From a checkpoint of a small transformer trained on Wikipedia.
Size: width 224, 4 heads of 64, vocabulary 4096, 7.64M parameters.
Architecture: LayerNorm before each block, learned positions, biases, tied embeddings.
Training: 466M tokens, 5079 steps.
MLP neurons of a small language model. Each row is named by its layer, matrix (up: input weights) and neuron, and shows model dimensions 16-143. Each number is 500 + 50 x the weight over its row's rms, rounded and kept within 0 to 999. Numbers have three digits each.
Before each neuron's rows, "fires on" lists the tokens most often at its 100 highest values on Wikipedia text that the model never trained on.

fires on: " |", " (", ".", " | — | —", " | —"
L6.up97:531431505430490543563569481391484488483400435477500460566524495504507486489540572498486489459569463478492539407522590606395486394495502548509460452514491600588489466502490486531577503480468544453404507447493441560607504426411439501611429516500495499517532517524470473477481505423573478523513492566447483491539511530518543503538609549420446516471546510607516528459533523430668545447521

fires on: " R", " B", " of R", ", R", " | B", " of B"
L12.up41:451414489578483577532521484571500460544478504456465460510485513510521504505489419596526558533570601445598546478557513455402580571511576502525423531494533442508432486486448531520531470459561580492563451539575527447526511547405569509453565464520553511569486501532519462402476473512406545510448532569454516535571450457486533513520512547513455533482515377559480434609481444415487485529452

fires on: "p", "sc", "b", "sp", " p"
L11.up152:578465567526470491373487527487482444533477537441496484465533451468439608505552492513510497547555495478483481503553472503514519450451574539452553474465556595467509546524410479509540533436576500498552545559524553525585525461462445472578553486388557497455538545454506591513511431456482529540517506451493611418543469579525477546438512487513555539524463505481579431511495622488467520535428

fires on: "l", "ing", "\"", "ed", "es", "s"
L9.up103:510515525399440460509435503537485513491517430546476545530498562456540476522534518501528483461445425551466477488551405489515600430477558543448508468449500582449545557464580479539490460550596466449426501440596447406582550551432515496535510419460482628500512545532489497485576507477435557462494432476545447474478507528502518582485561529529534452441554520502506462416480443600485512498442

fires on: "c", "t", "sc", "g", "r"
L9.up259:497562544492527500480451444411485452586521487554502525381554564435503570522583511449501508569456529489400497374521419512410541491497514453496522517505562522458490507504513437527438518598560447506502438527539517481678448451490468539458511497491527529523518531458464578486475474484558553508513581429612478398402495511488469557541515481531574493487474436522485480538450565436443523469512

fires on: " prov", " resp", " sp", " rev", " prom"
L7.up267:463498580556521531448468471583404428473651544431527519488527546580489469477536503572451578527539515472478536549465479493431453458491560478606534379486491569479500437468529536530534488470492468524435519492510456534555478542507500466580483476587556537528580479504517524408465487560414500419499458426415437536558440502557512533490497512419557480549578471512493562513483478507529483543519

fires on: " t", " sc"
L5.up207:543437533540534532555435512479543517535443567364530575544533421533448519486484526510489523559536519483497483429527479589446513465510536519466465562442505563521452570541599501522546551558482511464481535475541491538557426511455559536549525469436537481474502571477512672452474506585492481440454556456456516326458491460412406553544514579501597478510475457550451470445524481573485494494513

fires on: " w", " b", " th", " p", " sw", " h"
L6.up53:455364516502493520415412435514515439487511539469483530503471500536494451463489464547460519444584571492489591481446469510423569477537529521587529462382617496530544430491466587485544568538432410497488509516563493592494418481483521497592495501546500448484513501474477475444504491477564487412468612534359443502500512586447475457533511514524453440479449494556453477501526518536541467536410

fires on: " M", " F", "re", " | M", " m", " | F"
L10.up76:469559557534436515515525508536548454499561517425537591446499585546580518526489442492453560530545518559499596459560425524455452482481447460489560511534465527561496589510538449522463425401498538453530520487545581447555565492486455462525520413503464534525478494537586500451447531468529478482486485451462452468560532526490525547510504456418521493434628484458543447477449578547596517529480

fires on: "-", " \"", " (", ", \"", ": \""
L12.up355:592439510379521560499426529408482559465367465490484508527455481506491587471489489487504471505481451495425406515586499499447468470418529546375481510467532562438525461516533501575567551472442529566452512560489527546580556476470534479614472469431424574459532613489504497484459434441475503445530438497556540495503476476524467555558511556517551531535431511490484480518414422502509482411493

fires on: " in ", " until ", ",", " from ", " University", " ("
L12.up315:488487386526437555584530405581483529457367525467469530491550465469469475459550482655439560506501541499503561531380534381491553505462452491454554481352511468440533506527477522472531554590448464475454422482482504545503507575434479529570538513536542579396570424471486536490569478424502450457547539440481464522484449518536457461541558474414425539540418444429426512544506576584509498532453

fires on: "l", "urp", "rit", "inn", "ubl", "ann"
L9.up390:443562457438391377452539470533492408471546532536553437436519520509524513556519348398460549587582434546478506523544463493456470571505562491495472413512521463531533507485413593498504502461526498444413528523527530484454620454415510598505492458568425562565495563509449528465575486430558527434540410495536407411545484476437428541488536495483545546571534463518560510500491566497489539408530

fires on: " M", " | M", ", M", ": M", "- M"
L11.up198:498560494499394537612491548527457450515473539486465554457518565463492457479505463543393548558502466590486489449484425449472489453541560477430515503473495510496543567489592512500505441535582489496532519465540526478454516567426538492455503393524459487528488492465511606507516469447490548549366508573542555507535580523523503461452461498446488504506641450509422398415527487500508606455380

fires on: "s", "ed", "ing"
L11.up287:579532541542422513504503540492402427431513479419550516507596592466475542453488531498535549509518477531439574535529399480479569424428471501493544463489594481581502515548561506549444430488620537554523413478614449427535525556454442441529472396516549543564500495515537538478554506460576500495483465493435475510475476490427445500390540468568535479494464521541550413457548551594506415511441

fires on: "un", "r", "am", "re", "pr"
L10.up304:455570569502426476468495492490495433487472482460454550548455425553550549434540517457466512473550488525515546510434489501539471550539611492523504507591530456468434514428485463498509478535568538614484456545595447515488550437475476558511476458517469480508469511563468506555588481520488489443466538486533498449517529418543506537399601489537562440530422501547596482503544569508598587482573

fires on: " | ", " |", "0", " | — | —", " |  |"
L6.up411:547502481492468492583523464394569484584444466452503597470515518460482463500476521542463501437476474502556470438512464542379523463474563517565537466454405541552423496479449551546436502503483519399525495467473516543510491506402531536548430405466525501581489486508505553413635529456583460553492402505467542493545483478497485555474574553450489430577534463558515437504500528520542567459464

fires on: " ad", " ev", " par", " Christ", " att", " Ad"
L4.up341:500471506427630499531495498481467427525433490497559601560565448568430599409502496510494538446475502525530479504449499474467579533481517490473434607386527586472448429491543586569530510551542553573494459472432561556532494493465521454498503470442578618487516539519602550400481504513501536516445576444530480526480524435613507422519531603555578492453553498531513464441527514535511481455531

fires on: "a", "s"
L12.up119:638529476499416520533439478583419489460519533482549439506501504509510438436509494524453418458543442474407585457461505503544632411383467546460573581527551553541538486579469553529495442471554530540506450485581442441489539521506610575526500441434483559476553521438479582496491457434547532491462491489518464518562543499429511497510446490449548478556512444518467427457507476538460394475493

fires on: " | S", " S", " and S", " of S", " in S"
L6.up22:478535540496510577509536540535467500473383532437603548510539502509514598439492492498422431473500596483549509555563485511499516503539484447491445483503527420476407595564516486502478446516480546505515465463594525474486617501490546470596529306453456513400514449501490521547404513472460480564491473504521475458516370552562438591519537502528513492553481411529534466446404492489544478500528

fires on: " ass", " ac", " conc", " des", " spec"
L5.up391:517469513501484564494557453440411515595477516402574498534459450500512589515521459455481442461539510544466426491544438543384449502501519470452446406497492512504380473562534459514502508559604494520336474604502486476507542584430437567532461480518595513488452473510441478482401472521417596472467496446554461468530414534550490550471497500484540501592565484583443524422507536483453505514554

fires on: " c", "ing", "ip", " and c"
L9.up187:521430476481412527502553563445447515537543588457471470427552519530434535586468573466516476515486470604481454480551460512453554464522508433459464461494464530483521446578469552507520459496456526490511466517543401513510604410408458501468433465451519487510535581490522433524429459579533529526560534554510567454482498512442500581527513473445516449466558487578451514542546544579526489364473

fires on: " dec", " high", " un", " post", " pre"
L7.up378:522530487461544553402472485559370457395489486507577483488573538595433473480496410479557467516402474446508546608507566573456501527499463492585458445476425531524457355517527476449552444434389522427523506401508445397474540520465529501525506509451550531510484641606507483462485531570488479493541505521505536515477385541523511468386591521547538483444542515481504540595517527541559504483504

fires on: "|", " Top", " UTC", " Hot", "board", " Silver"
L4.up261:570502557455459478571426502505540454431542512504577531490495453551496472506551505498490492540492550504521573517598524562468461511487478529480491437516426603387428477589535573488538524538460507542511497630473499499521536486512508559538517417497576540513565521574442531483489549386417524457494481471494516499483533526415468508599496498533494471550442495469438532510474524613554486504482

fires on: "ed", "l", "b", "h", "urr"
L10.up272:491487575463500509449525512438528461483540500478480504477534548518502530517521456501436551553516531451468526468559493490591540500481441511434546488573547555600521497513553508534461473559604464525508516470519450493535491474468396557526479473566568463586472477505522521431449565465509454483456494497519473587472474375529491559403487392519594420499594439605483398472507504451453526493415

fires on: " qu", " sh", " gl", " Qu", " Gu", " inst"
L4.up220:521542521514461557465568501455391445502516569428555500484460520544536510551459512600482520572578502559465558594478570494383569523506490529564525409530604479435424558487586519511584347461552548550501548518461523474445537493481470495558493532445488545523477462517515464580445487502542559478507563443462382479563512461460484516528505436491482523512487536447441494553523413456550517527502

fires on: "|", " ", " |", " Top", " Ch"
L10.up155:530431472573419533597546573461486530552465471524524517550418476532446499520480516480423484489494674524507524500602478450493485396436496548446523437488452502481490535534497447561529402431523505466533613480480460494487541419454559499556547382466589478462506577523426460558540551487467436452453550445524511439487435531373562498535592506511477485534413457600479530536542592562501553478460

fires on: " gr", " Gr", " of"
L6.up50:490467507526497540445542555498491487531485597514568448521588508520480510429533497473462452460534493483554520430558506559502418511493476437517512570516508457538448565508591505551427551570509499517408527469536497541487508563467508444565378390448559532483497478523494458404498464476408465617565514467480478525482428569524482505481596485529528562568465564522501493531565538526460512485415

fires on: " R", " St", " st", " gr"
L11.up87:489393518551485487560420515531476400552431579478466477442499562508460418498484553495421465579550486529498530503549579527506435465500561541494537508465473530537540573520521483578526521526525497517506508494572477478522452461388565552636532421511505494512491388495505529512580476465520472527502442491435468389458474484563469595517554474512569507618504507562454451536504561545439587454418

fires on: "r", "re", "l", "L", "n"
L10.up409:474505478461439476474510468511458410529548533480518616492382543512506455416588510490479410530590467489527523471549457515516503488491450565469497464506541583519470569523489459488567502648513523556471550513560467566508563458466453505485563394479503551489584530585490492499472504422488420469537477498550528427480453438504484567525584511516526509573468525442472442403509586508493566424538

fires on: "b", "d", "c", "et", "ot"
L12.up382:528553520539537462515497580555499477505496557556549490486630652519473517457516490409489506483533526543395620584506514532473497420492519538474457475487530533585496619518468564518536504415482563438532500524487498595487597370545479512491505451515521526486470438502502553468535496476477484480450444548506522428478486417472423536403484419539507452549552519467506446535538543516467535445538

fires on: " M", " | M", ": M", " and M", ", M", " in M"
L6.up379:526571481516423497560502521505566491507441527383494575415546629483528477533473489497426596504478509519551475531550419520507507447485461540464579489573465511532478499410446531511461500524395509498460544510497512454463437564486548533612470466508502592525545499495514604501480484486515433623486440505506566476607522511578430488574500456445536445578513368475490363424498533518605505529463

fires on: "ant", "ot", "c", "re", "ons"
L10.up218:475541454474523477553499440474517391496561529549519472512533529577448495424552535436478476490473580460380537523506502471463465475522511510491517454475497517530524424493576568504508394440609545499425410474636467440515507405491523484483555493566550499481477483518500556434493533419429492452537501508553522428554442489583503579469514517467563522585497420473545535487505572524460541502550

fires on: "2", ";", "″N "
L4.up256:598401509462518460627458511405504488479457490398561607370514550506488567494603444498518535510577441567488424561616488538448441442525526542480434553502535590428474542526467466573554419435535569495526520528520486510438464489518572503462566543432500469509493569516586577514491442566570478469482488531478533507544488444466429485502530512512552503505511373501486479537433443439424476470466

fires on: " | ", " |", " |  | C", "\n", " | C", " United States"
L9.up205:478577489528555476468524541503471400475502492480530575411429546452546501488431514541499376461551538520456454506459547573439491493543470536529440512453542492462405498520463547564519475488481596478480479452500504502476423496377486471549621560545438549533435500504459508384483429497502544416427586554366415427512529490532524560560504430508597492452598417474473425501517534555521543469567

fires on: " st", "2", " each", " would", " the b"
L5.up116:567480535476501499500448445486494597457504461401529509462464490482498393492595404584449579540527473552461488478489465552450540483494497580452428472419531493572508604463536472477440455512517562454438451451528457427525538520398455496630546451435489480637534558484629543478474503438520487455448444432445498466555483491484428484396500553499637527535478489453508462524508419440420524494561

fires on: ";", "\"", " where", ": \"", ", where", ", \""
L10.up35:495405485464439526568492533531510485515399466459478478479473433444513429525495465551459530495608541481446530559553474476457615545485507475462482514477580574418463585519497489497537533496507469562478441542643440446615512484449503481580495479523478588588575506518500533532432481468505523443504581497531595521514395508605437482537508452556509557612483518540512401479380443456452490523538

fires on: ",", " of", "s,", "ia,", " |"
L6.up398:603456514404447543465538519522421465429458491459516419535551471541470532468515533594440506481620546561457537490568549538462509457497542526467509585518535458493496508500514586521498535472523461459530547438594487515572419498444504508522513314400557502469530503496478549505524428475525571569550557579433465462515466539569485472528538516474509547601567465517460378451479542523540501467473

fires on: " th", " pr", " qu", " (n", " gl", " ann"
L5.up291:475469518520483460477515451487355463409392425471489574544471524501474411485458442483457561491527590492465518575517485475498544514520475529507587526501615514433511450509521522542566472528499546511479551567473481545515486418481498457549529431476613565470560432507495496509425532459618485432448445424516429466524446499442495473500521475549460540628514526594499543538537469481602490426446

fires on: " m", " M", ": M"
L12.up14:570495530533444570471576586499453464592428442490511447444572555519533417475565480503394498459400587534506444506521388513498519412468468533482506551535542496548498550447562552543483419579525564510564526473508555429479454582499576516518421503463489461523466444489546558515470464572448459595490541502506583445474510475509469453442615470501532572388514455534538391582435520527470591524484

fires on: " | \"", ".", ", \"", ": \"", " J.", "–"
L12.up380:558410537414445545494474549465531489591402454454442517467484533537512424433483580487390538447577457567479375513509484589450510507436527475513529470483507531414549453447447493613463571452569417525562518509533524479564487465495522480587459479488520455513494587478543502466444449526511511540477561416539547394513467516499444456560469545560443589491551579518567424426449450510491483454398

fires on: "2", " st", " to"
L11.up390:483422423468519564470504521531468508435452540402483509448524546543466512523474356622513538463518425583528493518553455518514518518466469482479434492498577458575529483469498518506443452382497580422470495381511482515546533421434542438612493544360524511530634545575574542442479407511537556466463503420430468481524551465488442564413492472594491527553492503514541492613561426582490474436475

fires on: " ne", " into", " att", " ev", " Ne", " appro"
L4.up297:523539615423477588479566537538444542552451440500469532395538531534505576488579509524505595492484532522486509488529523467503592509518547528512393439469432544468415493525516538552516553549496552541429458547501505479501540564446461543530488465533487479433490476546537474394474554573408553499503493499499535494515556393517472423547542533514517460437635495565443470425374501584509501530489

fires on: ",", " | ", ", which", " (", " in"
L6.up80:549447504437500517491536491558500539466564475440486663466543588533531473494384532602494465536468519503418529515462477481482552468470482561464544483438546532453535501510541538500555503494423516495454492565506517426463427487544497477542527464517529554462539511496582486458387386501547528485476454475551504467480425494550449414570474503540480541559463397517407539474537509575554473486427

fires on: " pre", "re", " pro", " incre", "ele", " under"
L12.up275:528477479485597516409555482536483545550482555536577478435527468517458472448537547407495464522547466502553558420587476482507459534479480435476451495533432609517398509537460450521469493532479611527484425527573529506532535495503462459520508540493416485591612545567502521482408506478538549559528599543484531494540417468567440472506522549578496555481479477471487508516484494485647489461482

fires on: "s", "ing", "er", "a", ")"
L9.up250:607540494471336477519434454549443452496511553456465534500466561426502517404522544456461469451501430441456474508508569467453577325447498590455530515531444598562488495596504479535460459507575535454524502465617483452531549508546478525524470491413517636523499514441486533545529452455483523479499425522523501551539416534495524496464438547512523525543553383546431391448470531622438511503505

fires on: "-", " | ", " (", "p"
L7.up250:556442488423430525520495455461547454412397423475446495437467575529496523449530506494429563542515541588485521536550431480471574439469537570423579501453511509465512427485402560547521590461439481512494506553509494471478478466512513436523459416477588559466520496495604499424462411508507576464531546528528510449568442431542456512510468452443571453593461500625516504514455595496498508475440

fires on: "r", "d", "l", "j", "m", "g"
L10.up365:564475638521475521457475515487547490520499481516465604404456554511549464486482470474433488568513505503382512468509447563544535500484529529466463486495540644508579608509492434546546457560540415495488480423541507533550410497567558562472575390483473501524448438502387573533502478395444459406531514431491474468547548494508486523431527511575591380566597522556495503409541598506553546532438

fires on: " M", " cons", "m", "- M", " def", " att"
L9.up82:552491458516468684535527477494480459454425524399568643439527539513522504541495441509462581494528500593524537497593429512458506493449545481474609533469411527496505531509547548477461453551420528538492567532519529518451462563472437437517561500508506491499550445388489587455484468490450598556492496492484539520533552434554477402448463418536540512568590371489461430462454580582558478499499

fires on: " pre", "if", " In", "In", " ac", "2"
L12.up390:555473500510520496494497448450508572552461481425517426367483476510515495471560439467510445498559492545479503457491484519386467479409557459523426480449567585469465569498502507512427508556528640641544492586578503487431440457439556506635491506478492451481470586542542591472511442509575502501515528476461502474532444472547356444445513579545521491508468437490570440582460465449561557482494

fires on: " B", " | B", ", B", ": B", "| B", " in B"
L6.up272:467414437505488568554582576411486567549439590407524537408450555498459546493549461538474533508570574482478558552553475616435477438486505543510479523494549473527492542445454476546482494564542553528531497458567475610568521496443468433598507451483540495551531470438507496459492420470530505597451533597489545563517536396534486603641487461452489496475512398512414473506432451512458471505460

fires on: "2", " f", " r", " sp"
L12.up388:467320484553458550540478489527501542422532531466480561528560546463497510501573433676570489544497527600503552474594413515405540516496460553421565552527485412509556531516493516530471414493529529422505482377495463480484490403496506488566591444400524496448446523517504510508477466420476508464504498516438467437562559564507443533436600524539551516574528464539543437559462533496520541461510

fires on: " | P", " | S", " | G", " P", " \\"
L11.up61:440474600509503493503486476505538484484456577416495541480466555473530582476578543489476489479550496431445632481543457574499502574492479466567554414510548526543547508470452508542570470457458566552427505491509522500541540430540517482528496396517492486441594483560528521471550473506482534506523579402495467519498520519468408581565517541576489485515555518618552405488455459451509435483356

fires on: " S", " in S", ": S", " | S", "| S"
L12.up247:471571551560506566582538543421366477487439459457494531437561577462523480450524490472409536494458505546465508545525481399559534489550434479444462481535512497506527540564601515495462357549468538538451484540555506429573604515436553452499464506495498490516516488515464576509415539451422542543461494501537559391513553497545538451515538439533476477426516445530529482507428499546479532473445

fires on: " pl", " Pl", " r", " val"
L4.up55:525564647494515610487448569498541470551603590502509568511522539498465496545493456548472506435443449517501559482483436464432482514523513539497505409473550589436463415420473471531537422472578565493476528481545439510517491481452501494491459490541504515514414486507509673463512519536423542542415505501486423443499517461566415505476510549542469406495493562436502449481490392563562508459491

fires on: " | ", "; ", " and ", " to ", " |", ":"
L6.up248:565500471427475485460483506453478514484451430527444501465433566528448417539438488394425392456515546671543467486517477528460523454518476506545530561389561473464492555599491576573503453539513492474476514502562443517557580501392470417592445503506568486511464532484481482467496455509563515426533535530445497499562562579538535497526478565478433475554640503494533456534496479546472530490487

fires on: "ro", "-", "to", "é", " (", "h"
L7.up442:564384572408524493500515613416473479473488515501497421501495548426495520473414499463462487558463444577496510557599594564590462469520519542484458551554435491479483580529519485520470453535559566567439511474514472440550446420377540496595558516512485499548498549563484489629504482522542491472522535508437466472521443479493529572531513502488556536498512434556518487418463449478476492509490

fires on: " t", " T", "ut", " int", " per", "-"
L10.up17:505448516547471586408446512564486519539470501400581518425475563518478480482588407441510496566492538465559546548518431533415510529460516414471431561531505577592483447515536528525512575476512528520499420444501442548559530481475512491602487470487490527472476550471560557507442461514536494452487544483446487403511529542501445429468518534477477563522436514561509497579433594502384565393488

fires on: " W", "w", "ew", " but", "s", "t"
L9.up410:518423539509409471557457541513458451426440561481517543539424559458471602456544506480492502474455527502540504583583489472470477425484480566463557553549533553371484495591524514542487430459544389539518512535557498553504489436573473441553514361538504531435468451483565588441468524526473445470485474490470427447511491566454453500525520465622536494519471504549532356490430529593523515469500

fires on: " ch", " al", " be", " sh", " sc", " sett"
L6.up213:487456571515467655427465507459480506514423507521567470425526494542418463516458546530387412488603491437572589387520347575443480525481571520538539529469533527484494506511548575617465448474533507466469491512534520538532531493427499540538485512435505501596469543563497439481535410390574514441451543448411420532470488589475376489548585496551495508454423510575455457483607530518650526525543

fires on: " |", " |  |", " | — | —", " |  |  |", " | ", " |  |  |  |"
L6.up159:449464429452477480555566554409484483486489478422478476469543561517453471463528600537468464404550511472519476463550532622302524464514498486562472520530543509506560527534483576575499496497476550392517541490552448604536563522337514501528432388482555475436400439417471521504469458459501467508510561539479499458493400591471501447475589532446478588549542549473460489498501469479579518512534

fires on: "\"", "\",", " for", " \"", ";", ", for"
L6.up191:553493584375502465524525556572471451581505458468493462519498520466485498491598545462448517522462530528549468488491564470567544466476516559427458464510399505434442576498598517494452448488558463561507463586590488451611564504446452564583530465467481601554520464538518489616458479500453536534548494445579517590560397520584453432469590507449545595560539414536469478423486498486562553470485

fires on: " gr", " Pl", " inf", " Gu", " Gr", " def"
L4.up242:515541596483490513477433546590478477497446573486497479585566571509479481485559464614483516394443532553566459387481490447377514533474511513486477561489556547560485466514555502509537447521557576549439497485504521456452514572448460440526482523429497543557459506479533577452595454514482565549518557484460490420530521488603433470448470540505460522518473616542538433445476561573437494410484

fires on: "-", " t", " re", "-t", " Re"
L11.up174:537517438498547506476560504557471573494461496420477564512464464586491417455493420454498450558509505456531530417611479541502458471436503548558421509533405522614501495564495544527566556486507507503443409483485508497569623494557474529628573389514422523472488531547562481532514550472560438494468486462497533441535421400528366511471547594509558437559538523486519478440495552480462493397530

fires on: " p", " cent", " bas", " w", " Rank", " code"
L4.up124:561509568524520499494467542537449480547417542402483515571362487509570534501476524462511369494616554464489556463543553551463513483488465450531559496527545502522467506600365596536544594453432432557435544467498480536505456436538489620559444539579595499544507512460501559421418464476436472455518538505451533479552491449465433492517498493560577447549532506545526441560561508474502495559470

fires on: " ass", " spec", " real", " rev", " ins", " land"
L5.up127:512470495452437623427527479564407549565588582546577439480482558478451622494541458453473528477474515461536613555520544521393466529508573498592454353460450551479370497512552473483572508526582514482374489509568500526465527506497453442475554487563518480473504508434450473370530453545395572492500507447447397502473513446547471518468512488501462545546552519534532502373495441579565506531515

fires on: ",", "ation,", "y,", "ing,"
L5.up204:562456460390542491457440518584487536515487469503587494479573492450485561492473578576493445466585526520478500505517460611450452456499539549492459542524550600532507537496502534505530496496476520463425507531497475398563446413419505530497540525430500517509528510469512568565470447561483557426466467432561473465442411494603397565463506471518525418595549483510436433392473537516484477398485

fires on: "ib", "end", ", ", "els"
L10.up249:555477521553512557519433500527525489518577395518458537585553587542534493510508528519501503536516469436475508511460430569497527305487496534531603556553447581384441501549503512570460523432524567451485519528466496579596436522445540420453552468395479484583491457527481542594513464508491498412416412389481544369420468493492518522491625504503588539449504477447462414461443475469553445460498

fires on: " life", " and", " and ", " te", " and f", " birth"
L7.up143:478497463526473444497503581490529533448499504483446483429517506612431485448452481502453472494532493475412484429497404529518482417451540552564507602414602470561533515499480526511454381459539521494493423470541504445501408541460515421494472559494572467592562509549517580529493435472524481426474502463499486486496517539478508463442472645522491441589653531501480567516522526527568558469514

fires on: ")", " These", ", who", " which", "oth", "om"
L10.up0:538483548473438445561435433475467446495494508477538577521477511516524439474518485459426519502469476556584493637462548545533576435463523486448503481460463545466433536536469469537548354567527479456547543476578435386568493525497547495546412465514491509569518575452514576492504520467434475437473486488559441539510426481525491538455479546574507525563491411537478489450463541480548482517521

fires on: ",", "a,", "°W", ", a", "i,"
L6.up328:477489443432503532594504559522493274571418486483507513454543536498458536498558516527475460463593465501502518542482410557444534444488502552547509454554559528349540483530481598495388433486485539384542538473568507530516540473472462486496420469555456524551459405439508485556410423531549501540463493542557467429463437495475532468549478539493473571527496464534482409414438554498583474451457

fires on: " r", " all", " of R", " R"
L10.up354:433467534497423438567539378531448415518497573424479495474474498481502393578454497491469446600477487477564616556537489546487558566524577396541529495391530508451455486474569538498512492558559533516514532416571513513517493518448588537458505476473467448556501532519396561469545457496481460457468529520456415543549484402484394592489561511515459507507543399575525522555566457580469515513520

fires on: ", ", "is", "G", "ib", " av", " | G"
L10.up393:513423536510551553640469493527500527451478527441503545464546582575529471546492468476504438532396441429408459430493467545470512495514500489542577544481528469469519525411548569531402391500485523552408501494559518497584417496565591491552476516497537518603546399588521528510550481615431464440440421399569452530516502500442501513499591540469536467513484448438501466580491488473539472559474

fires on: "h", " sl", " Sl", "om", " br", "n"
L11.up311:446536526502474573400514513532561417453574502568404575513468582502471467506567448502475622458496444562500525479528554448584563522438577483477508500543556548502597536464527429490487452453463501467521622504449553463559512468430481493493452509390494569489478494525530561554504452536520483505402561517512489469518491492599527528426558487499531453485540616480417468500477438459447563493417

fires on: "at", " med", " dec", " Med", " national", " high"
L5.up432:563513490531479473537452529463413539398495487434563504446488456579451481482551422539504531488528520460477602620590564516444472519527495422550481441504475513469429410524482607529514511559562511480508418504558455569553525590515573460441548512523567502452493590510540526515542473532493550409475410526475426502465441436498413489472551468496551512521473444503527587586465456482460485567572

fires on: " sc", " Sc"
L4.up35:483466483526495512528512538473442447547401502437541480456564522492333470542432456596446564533469514462487581476489484524486486432512591616451559500456494491507372450537574544514544515606564493481483497594514463501596446492493529587488490480485528509513478618541497559443489407557467464446459516492418492461506483519473476474598569485490530483512425462523511491529558504587514507462444

fires on: " ac", " Gr", " gr", " gen", " Ac", " cr"
L4.up289:491439499516469520502466477525465420559377494443625416584473505459472525531572458474433403442521566499569426498509436487450542524468487534535492498487584566532430439573508557523437484569563547513387492520519488509443541536387490491483460471497571515503486450539515449464477507507506518583477573460506450396468491517571508507521585476479516595581410453499527454468495612498535496394487

fires on: ",", " and", "i,", "a,", ", P"
L6.up348:467427431455481511549545551526447462542526531529549600437496510480507600463499528534493517519489465448533500448529509460376571500486487491580545555507540475516466496538474568504457424537423566472513471509509514446470487468528553493438430409489610561469463467484466487586563409555423499534481498461461389454540442503435522435515449470560471490572567513483473469594425538601549494532354

fires on: " p", " h", " | P"
L11.up99:477434508558483470508471507450512502509449498423465543579513471437559478454589527466545499536585516521536509567540438486481534479434531567547598443480543496429532477473471530497505468443503482485447449447621483485560530432470615431554510449407463459487566449504567543439443492518507465441564556355502458381493553501492500535449533507556515502631547556529524406465480502509525492421417

fires on: " ", " born", "|", " released", " announced", " Top"
L12.up428:583461537511486485528443474482495546405497500491464509473577590533428494469546446564504553557448569446510499520598469455561539516543484527496539489456524510414534586572605441472521453581458463478421488528593500551490459449438510537440559434453637528567515488545442539495487520441405521523454443464471582464605449440482515480560624500462475489640408428464482520450535533492484444448397

fires on: " c", " and c", ", c", " the c", " and C", " a c"
L6.up261:492369584522494543423510488511471507546474549437460480331527653516475574540458580418502482508461421466505487587540522515440524476529450537431519502461485498457536499505525529555500410598482541552485458450588480440552622536438511584537475475532579513437455593451520507479459393556470445499575525469433546434515468489478548464573567513523568543489507394580494453508501525480592515478516